config.yaml
num_attention_heads: 4
vocab_size: 1381
hidden_act: "quick_gelu"
bias: "none"
batch_tokens: 32768
MLP neurons of a small language model. Each row is named by its layer, matrix (up: input weights; down: output weights) and neuron, and shows model dimensions 80-175. Each number is 128 + 32 x the weight over its row's rms, rounded and kept within 0 to 255. Numbers have three digits each.
After each neuron's rows, "fires before" lists the tokens most often just after its 100 highest values on Wikipedia text that the model never trained on; "fires after" lists the tokens most often just before its 100 highest values on Wikipedia text that the model never trained on.

L4.up589:149116146137124142111204129140131191106112162102123116117130110170092123171119120156159097123120102131147087097050099127112189175069118086105149101108169162142143140115097110059162143116177182153115123119101087110132110060212121160122090138135105149115148087185139128145134158139102135104
L4.down589:133140105185102131125086121137092114110131134148122113160157140128177140108117086126150095166124091154121132123158143116119155145120133107110109177073117109142093164096142143063101158149120115111145132083159135078096121173097163133106108082112068136111163190107145173093159185101121159137
fires before: " |", ":", "–", " (", " |\n", "\n"
fires after: " ", "202", ":", "200", "201", "."

L2.up799:075128186124165125130128148160156104166133152137129074138100148139188095141173134140102113146129136099161126098164165091093175063130129113096162138055160122183139171119144055171141135128131166156128105168157160107196141094169080100082137095113111089100114114149089113182191099170139175113
L2.down799:106125127100100139123138095148096131145182074123149123141134140141111096129187174164095101140108144094100115107118081161063117107192173096115146111105117119134165082107092098137193169112147163146074146152149144091227102116157114131093114130147101100045095100172118119157144140223125103130
fires before: " |", "°", " N", ".", "4"
fires after: ",", "0", "6", "9", "7"

L13.up426:156131173067121158073144108102195087142135096112131136129130130154174085156179121157164084090135164173184101122183138106185162097138074112125128109127106092154132187134145090108140112121142132124160104158147141147132133151140078168105115082149167129113126160125121198150147128088117178090
L13.down426:176103165141139103153140074135072114177165084125172109114087184125156145184132136153085083123133134109119058128137115101122114067154117129138128143141140163152118125112122121108116161038123067108097084087094161147152146118125160150133096163111133088077063146121101075076175130093102118135
fires before: " "
fires after: " in", "°", "″", "B", " of"

L15.up833:130127159144113099116123036097145073134136102104158099127146114155146147116145174117110151157036145163139112128113170171064134145191092153129141081147196138119180099141135121141116079096106153129124169050078091141108108117091127141141059152143150183164088132086094188130132121155172160057
L15.down833:135094115203120137101124144108122128131063161183116104201103185117120198147151156099176116102087124110155092129177057164110107178129090167139161126123178170182129110149131120071097124110110100195104158076146100131106091092163114124054142179106053094165160156167117147144076084065123111125
fires before: " "
fires after: "0", "1", "2", "3", "6"

L9.up180:092103137063212113156100129136109161131122103167099139084121109104159116124177121164125182136096162103199136186167169174158131148110111103128135149135132091147171144140116133136079115088143115096142159154097099140132153168145173176159163128064133103190126153121107113135138125122134110073
L9.down180:118098127102171143152150103086119131175151109124109135081144138103160126115125159116107147105089192164095123071075113138131127171151188108154148060188074128125134112167127115175085072126174138105120155100102142111101116126127068099155101126130112160140121124096195109154147199126115143180
fires before: "ric", "ant", "in", "ra", "ial", "er"
fires after: " A", " in", " In", " b", "et"

L2.up569:148155071131124098118099142072125133149150089118109065122160157157113099149103164143140157135123134113154053146049133143134113164112154093086149117142158069133166125161112127050148182129121138114094159102082168119084102188105156145132153092057093146105136153120162068118117126086163202125
L2.down569:118125131142191107103100133129108139140179072104115119118194080130122166155099141150153156089113149107142144130114127122126161192114205098111170075111144046145161055130206128110115138126110103110108154171105180122143079160092078163140145154041124139113174132108068073154107157120147190159
fires before: "rat", "ury", "us", "iet", "er", "ial"
fires after: "em", "th", " S", " L", " f"

L13.up849:109183085115054147156115083130094076110115093100157148111136096150179158170206053121066147142147073134084163117160123100133069108098085218102122123136166094129192160160163126146102132095110106148098143089134099112092178112096132127109152119119123158134181170154098169138089154081096079145
L13.down849:158154080121175117075180123138089148118129147155176141181137148118088106116094215144115158131101140117102095167183166094135081083172141175153103125202129152155158135102131091175143118077095119186176119047168159139157166070197182165141129107132067096141164132132111106106157157090116123090
fires before: " as", "iss", ";", "ou", "."
fires after: " M", " as", ";", " "

L2.up86:122123154174091108116082165138159107143145160165118095118096115049174146124124101172155131135125167138140157103108156089133177137105162121119140200187185129095119135087133106163151135145149147164115082148160114108149125152142119162048113100125121141150118144119104135096117118128105144174
L2.down86:094110153096116090101114174135135116133145172132106108105125082095171153143138072146136136112127173107060140122109100121101110065125164110087110114113083112119098150134091132130136172169098128147097074158162137082148193136081150151100155119190150155162187124119177148078086158153136150099
fires before: "c", "k", "ced", "erv", "a", "iz"
fires after: " C", " ann", " c", "as", "t"

L16.up640:041081147138150140096102097142153127132174153103124126111147155178161130102113124151081082117130128122117104111143122074121159101080145182117110172139103119168154123096164106155191069118107121130125081083164140185141136106126153140164172173103128179044148131094150086125147156096110133179
L16.down640:145098131142110146122108115133156167166095133174087154145142105096081109127131097105165147143130100095108150160122124124120127121186081102165172118117142120115119108196144158107129160149207110094183169150131125115160190151175150110108150069021128129092120136137100175108102117189208131072
fires before: " |\n", "\n", " |\n\n"
fires after: " |", " ", "200", "197"

L12.up598:108111109139099054079118081085148125179167135096134183146113154151168183122111128126140172106080134112140114125143159122132149152081167126148132111124130173191136082173168113089166155171138175131031159158166165179094147114118108098105163157139128105091101120145154120157129182136128084119
L12.down598:182090166197143138120130097136128154063176154136089081106150111143129085145117129112114147063116082148169138142098110137127156172117102152163133146110151104072139129082147114102146127109079097126192114169145110112134092104149098166143101161068113161154180106104142110146164131157152137139
fires before: " States", "ian", "el", "ia", "att", "ell"
fires after: " the", " R", " |", " n", " The"

L5.up797:105103078102124090143090093133155125168135139102079124087138080104130116104196167089129117092135121126126163137103122093121141093146132087132184176105110165128148159107090117127082110119194108088084152169138091110124165092077166068106181134089204131144079096141120069125154152098119119133
L5.down797:145165102118165146117132120103122166130134150116162121129113088025178105171097176140170164104127168152144157157163124175081095097130180175171135182114112093145123092114152128056108100103128166109136083088101120142152151154106148144166173152111123100102123114132150187166089101062123122138
fires before: "ric", "let", "le", "b"
fires after: " A", " a", " ra", "A", " O"